config = dict(
    num_key_value_heads=4,
    norm='layernorm',
    qk_norm=False,
    tie_word_embeddings=True,
    init_std_qkv=0.025,
    lr_mult_up=0.993,
    lr_mult_down=2.0,
    lr_head=0.00607,
    max_grad_norm=2.0,
    warmup_steps=200,
    schedule='wsd',
    decay_shape='linear',
    max_seq_len=512,
    doc_mask=True,
)
MLP neurons of a small language model. Each row is named by its layer, matrix (up: input weights) and neuron, and shows model dimensions 160-223. Each number is 50 + 15 x the weight over its row's rms, rounded and kept within 0 to 99.
After each neuron's rows, "fires on" lists the tokens most often at its 100 highest values on Wikipedia text that the model never trained on.

L15.up991:48 66 31 33 54 49 60 64 52 43 73 42 42 55 37 54 58 54 65 41 38 27 45 53 52 36 62 44 50 49 52 68 35 15 51 52 44 57 64 58 59 46 19 39 66 40 61 23 42 62 74 67 67 56 43 41 51 36 64 42 45 67 52 42
fires on: " they", " They", " Le", " men", " Can", " Ken"

L2.up969:35 42 52 65 66 32 61 58 34 33 42 54 61 53 49 35 90 66 56 37 66 64 38 35 56 69 96 68 39 62 57 70 57 43 80 58 60 43 40 67 33 47 75 52 52 46 50 78 62 15 62 33 55 11 52 54 50 45 41 70 44 65 39 44
fires on: " other", ",", " only", " another", " Other", "ang"

L12.up944:45 64 45 48 37 63 42 61 50 38 28 28 41 52 50 58 69 85 39 14 66 78 41 36 02 53 55 55 58 44 24 58 51 52 58 79 78 67 48 52 39 52 57 54 31 52 52 42 52 38 47 57 40 58 37 69 30 51 38 44 57 58 41 77
fires on: " (", "'", " \"", "-"

L11.up853:55 73 53 64 36 56 31 51 26 58 38 60 52 64 52 57 42 29 33 45 32 48 60 67 27 42 45 30 28 48 56 64 37 60 34 43 73 60 54 59 32 69 60 31 70 68 40 61 44 36 35 54 57 37 56 54 73 46 42 36 64 75 52 36
fires on: " in", "N", " of", " the", " |", " to"

L12.up2:60 29 44 55 35 40 67 34 75 61 50 55 66 25 56 54 70 64 66 38 27 34 53 38 37 44 40 71 30 52 39 62 39 68 46 78 47 75 66 40 52 54 57 36 37 50 34 61 55 54 43 72 41 37 33 50 55 62 60 51 40 32 43 41
fires on: ",", " and", " or"

L12.up171:54 46 63 46 64 73 67 49 35 36 47 46 56 46 65 54 79 26 62 47 49 72 60 33 38 33 40 36 44 45 53 29 30 10 03 51 52 56 67 45 28 37 52 46 53 40 20 57 53 43 48 51 73 59 45 47 33 74 59 46 34 60 63 49
fires on: " ", " United", " |", " of", "'"

L10.up723:40 36 63 62 42 48 53 32 72 58 71 21 54 56 49 70 58 40 58 56 40 35 62 42 48 39 64 56 63 68 67 56 50 71 44 28 53 71 89 70 63 49 34 42 51 23 40 60 40 47 46 62 59 52 40 64 41 52 26 56 56 38 35 57
fires on: " ", " by", " ex", "\n", " (", " de"

L10.up206:40 57 54 54 63 36 29 52 50 29 66 52 25 60 38 86 57 48 63 46 47 59 66 35 08 58 36 65 51 41 61 49 49 50 56 25 30 52 68 75 49 66 75 37 47 54 41 38 42 48 49 63 30 18 54 26 79 48 58 55 69 69 61 39
fires on: "R", "re", "Re", "ri", " Re", " and"

L12.up545:71 65 31 25 80 70 66 49 48 41 62 52 42 63 24 61 56 53 56 49 45 41 55 28 55 34 38 57 33 55 51 64 44 35 73 70 66 52 66 48 70 36 47 40 64 93 44 35 42 54 58 61 49 64 46 75 53 61 45 65 58 37 50 70
fires on: "s", " to", " They", " they", "t"

L11.up834:54 49 54 72 49 38 48 53 69 47 32 76 29 59 58 88 39 34 51 65 58 61 59 59 37 52 66 63 55 53 21 31 54 49 53 60 41 49 78 46 46 51 68 30 70 48 50 39 64 37 80 50 62 56 59 66 15 61 56 45 43 29 43 60
fires on: "8", " of", "7", "1", " when", " B"

L10.up997:43 39 51 33 49 35 45 45 50 68 19 67 43 64 44 66 41 47 58 45 53 52 53 46 52 66 55 61 25 43 36 64 59 34 43 68 30 45 51 17 58 71 42 53 47 68 63 36 26 59 38 23 59 47 50 27 47 33 55 50 43 70 29 52
fires on: "1", "0", "7", " final", "la", " Chal"

L10.up498:41 15 58 73 70 62 46 56 38 34 51 39 89 72 63 61 56 39 37 29 41 71 47 43 36 51 46 69 62 53 50 50 52 34 62 50 76 99 89 31 48 35 63 51 53 66 54 39 39 59 56 53 45 52 57 68 59 35 53 46 54 81 26 49
fires on: "°", "″", "-", " |", "|", "2"

L10.up89:61 45 37 50 43 19 40 54 39 67 51 62 63 61 67 63 47 37 31 36 40 36 40 60 69 29 78 75 40 35 54 32 57 48 34 49 39 57 51 44 49 23 55 44 61 50 36 73 54 41 42 64 55 50 64 64 61 70 36 60 17 46 34 54
fires on: " \"", "/", "-", "–", " "

L14.up821:68 55 68 58 74 45 40 37 23 56 52 46 55 51 22 72 41 44 34 55 48 54 63 55 67 43 81 53 51 29 66 59 50 36 46 33 69 82 63 67 45 36 64 27 50 41 31 81 17 36 53 61 31 63 55 62 46 41 57 35 49 66 27 39
fires on: "|", " in", " born", " |", " "

L14.up518:45 81 49 40 60 55 39 30 27 31 50 44 59 48 32 71 56 53 43 79 53 69 68 54 48 39 61 20 66 39 60 65 53 15 18 39 51 39 60 46 59 60 41 64 34 29 54 64 41 58 52 69 67 56 41 37 45 33 55 38 68 70 22 58
fires on: ":", "-", "\n", " ", "–", "|"

L2.up825:40 43 34 58 55 34 35 52 59 40 43 33 37 50 38 55 62 71 70 47 45 65 68 43 21 48 38 66 46 49 48 73 69 57 60 60 57 57 74 59 47 44 62 38 39 39 38 57 63 49 38 63 47 52 50 49 70 67 61 66 54 34 38 50
fires on: ",", " and", " term"

L14.up660:63 42 36 82 37 08 63 56 75 86 11 40 53 63 41 65 62 42 21 36 30 68 74 47 57 65 49 38 43 63 74 29 49 40 45 47 47 38 61 58 87 31 55 65 51 64 39 44 60 56 56 44 53 63 61 43 58 36 63 79 66 36 70 64
fires on: "6", "8", " of", "9", "0", "5"

L13.up246:61 68 57 57 49 51 59 46 54 78 28 48 47 55 24 30 60 31 73 61 34 29 40 35 30 21 78 39 48 56 44 56 48 32 68 32 06 13 52 29 52 27 41 51 29 19 65 66 67 25 11 55 67 65 50 64 20 79 55 56 44 66 23 43
fires on: " ", " and", "ur", "s"

L12.up818:50 45 47 33 58 40 35 53 56 49 30 55 85 47 14 75 72 37 69 46 59 41 47 45 61 40 61 59 19 52 23 73 45 50 49 33 40 68 63 57 48 30 31 46 68 54 39 46 65 72 62 00 40 67 48 28 62 44 57 77 36 85 56 44
fires on: " de", "1", "to", " from", "0", " in"

L13.up599:51 69 48 53 38 66 75 34 52 26 11 52 61 39 60 59 53 59 75 39 57 74 64 25 27 27 64 39 38 54 85 47 40 31 72 55 40 20 68 50 53 37 72 24 54 53 64 70 68 39 59 65 27 26 54 29 49 33 39 42 35 53 30 33
fires on: ",", " and"

L12.up1014:40 65 50 42 63 47 53 17 88 46 42 56 36 66 50 37 57 50 48 60 50 58 10 43 24 36 53 48 28 50 77 71 50 48 82 24 34 20 54 46 10 39 44 57 43 43 41 43 67 51 52 70 38 40 56 57 20 68 38 33 44 53 72 59
fires on: " and", " in", " ", " as", " to", " for"

L2.up935:39 44 42 74 38 65 45 57 29 50 24 59 58 46 51 54 71 55 61 43 47 41 41 33 30 20 48 39 62 69 31 52 41 52 51 68 39 54 47 55 95 44 73 25 53 54 56 42 55 74 32 71 44 46 36 54 60 37 46 41 36 38 46 28
fires on: "s", ",", " and"

L12.up516:41 58 43 65 50 31 53 23 59 42 48 54 53 48 59 64 73 67 47 35 38 61 34 34 61 62 76 41 26 29 60 39 40 46 42 45 36 63 67 44 55 20 42 43 67 81 55 72 39 35 46 55 77 61 68 63 67 45 63 57 40 39 43 52
fires on: " ", "-"

L11.up734:49 56 69 64 32 24 50 33 70 80 41 75 46 59 55 57 41 39 40 42 56 48 72 43 62 29 67 44 74 49 37 30 47 54 76 48 40 36 24 36 57 31 45 30 62 26 67 60 39 46 54 59 54 52 54 20 31 54 58 57 36 42 13 60
fires on: "7", " in", "9", "8", "2", "5"

L2.up702:39 54 77 50 47 25 30 49 49 47 48 36 64 67 41 68 70 55 29 46 44 47 60 29 57 49 53 72 54 66 66 40 52 47 41 63 37 27 64 43 41 76 62 61 36 65 58 37 41 65 33 47 58 66 47 42 47 00 46 27 63 34 56 16
fires on: "\"", " —", "===", " ===", " –", "-"

L11.up412:45 54 48 25 42 44 91 53 50 22 54 67 45 57 30 19 45 77 57 50 30 44 48 56 68 21 28 50 47 60 24 59 55 46 69 49 28 28 23 55 55 54 46 48 36 59 55 34 79 50 49 19 66 47 59 69 80 45 43 72 26 61 53 58
fires on: "s", " can", " to", " runs", " all"

L15.up144:47 75 65 52 49 31 54 63 50 63 44 40 48 67 19 55 57 59 28 38 49 66 41 40 37 67 58 44 53 55 49 50 67 27 47 58 52 12 47 66 35 80 53 76 63 55 34 39 59 50 48 36 56 48 46 15 65 57 58 66 40 26 53 59
fires on: " New", " ", " of"

L14.up780:58 36 64 31 25 61 32 55 34 39 34 47 22 66 55 48 79 75 64 47 57 49 70 46 51 50 45 46 57 30 31 62 63 71 64 60 57 47 58 47 35 57 59 40 20 39 41 64 46 29 29 47 24 26 64 30 13 28 36 67 74 58 51 58
fires on: " ", "-", "/", "'", " \"", " ("

L10.up532:47 69 61 34 43 35 56 57 46 68 50 55 46 46 27 49 56 61 37 37 53 54 32 79 59 60 45 20 14 32 45 65 70 30 48 42 21 53 41 55 48 43 52 67 63 59 23 44 37 22 59 40 53 45 28 42 37 73 53 51 32 53 47 51
fires on: "5", "0", " ", "3", "1", "%"

L13.up230:43 63 60 49 19 65 46 57 69 67 15 96 51 54 45 58 43 69 53 38 59 79 61 60 32 42 51 44 39 45 66 42 53 18 52 69 45 61 48 69 33 41 60 47 39 57 32 63 63 30 42 28 20 51 28 68 48 51 55 82 39 69 50 53
fires on: ",", " War", " period", ":", " century", " II"

L14.up771:62 96 36 47 34 58 71 68 41 43 64 47 37 22 51 39 49 86 49 39 36 54 53 44 53 73 40 18 64 27 40 44 54 30 51 62 52 42 61 22 35 51 34 47 37 61 46 35 64 61 71 66 46 80 60 64 66 09 76 52 60 82 68 42
fires on: "s", " They", " they"

L11.up478:60 52 36 35 44 61 29 60 35 28 24 33 49 65 52 63 52 35 65 43 45 61 31 06 59 30 45 46 61 31 46 64 28 55 63 74 45 53 54 71 17 51 27 47 39 74 62 46 35 31 30 61 44 46 68 74 44 52 38 27 54 48 49 48
fires on: " (", "\n", " “", " \""

L12.up819:69 51 67 64 29 39 84 55 51 44 28 45 48 36 48 54 47 52 87 32 46 54 79 49 45 48 60 42 76 27 51 67 52 27 53 56 31 39 67 50 64 79 61 62 32 68 67 37 36 42 49 40 37 49 50 53 38 58 39 45 30 41 66 53
fires on: ",", "9", " |", " D", "0", "2"

L14.up278:58 36 42 62 69 67 62 69 48 49 55 39 39 50 63 32 57 56 40 72 74 59 41 35 44 19 47 53 36 57 53 64 44 68 61 66 40 44 68 34 58 38 67 58 22 60 49 30 37 46 46 61 51 65 47 54 47 60 69 79 49 76 46 58
fires on: "1", " a", " A", "2"

L14.up895:47 48 41 68 42 41 49 39 89 51 35 29 62 72 52 46 63 32 38 73 68 80 50 34 36 30 78 24 51 55 53 34 31 25 32 48 63 72 47 33 43 34 70 51 49 40 50 53 65 53 19 36 64 41 67 56 43 34 47 55 24 36 65 55
fires on: " |", " of", "\n", " in", " →", " Los"

L11.up313:78 84 47 21 59 71 52 60 48 46 94 60 58 49 38 34 51 82 26 33 35 37 49 32 66 35 40 48 67 35 53 28 63 58 47 45 52 75 44 41 68 28 25 63 53 83 65 39 51 59 45 51 72 50 38 70 54 35 51 63 60 63 80 50
fires on: " they", " They", " can", " will", " to", " we"

L15.up234:56 57 46 57 68 43 66 63 42 37 56 47 45 82 69 33 57 55 68 49 72 44 47 14 56 53 30 66 42 64 30 56 58 50 62 68 48 42 93 42 47 58 63 42 33 48 49 37 38 39 49 61 67 70 45 61 55 51 38 54 50 54 82 53
fires on: "-", "A", " A", " a", " English"

L12.up396:57 52 39 55 54 25 53 26 41 27 69 63 99 52 51 46 61 53 50 39 73 66 57 23 63 61 59 50 50 07 40 58 29 45 42 42 62 43 55 48 51 62 34 62 56 58 68 63 58 41 69 49 73 41 32 79 75 51 40 59 48 36 47 53
fires on: " of", " as", "-", " by", ".", " after"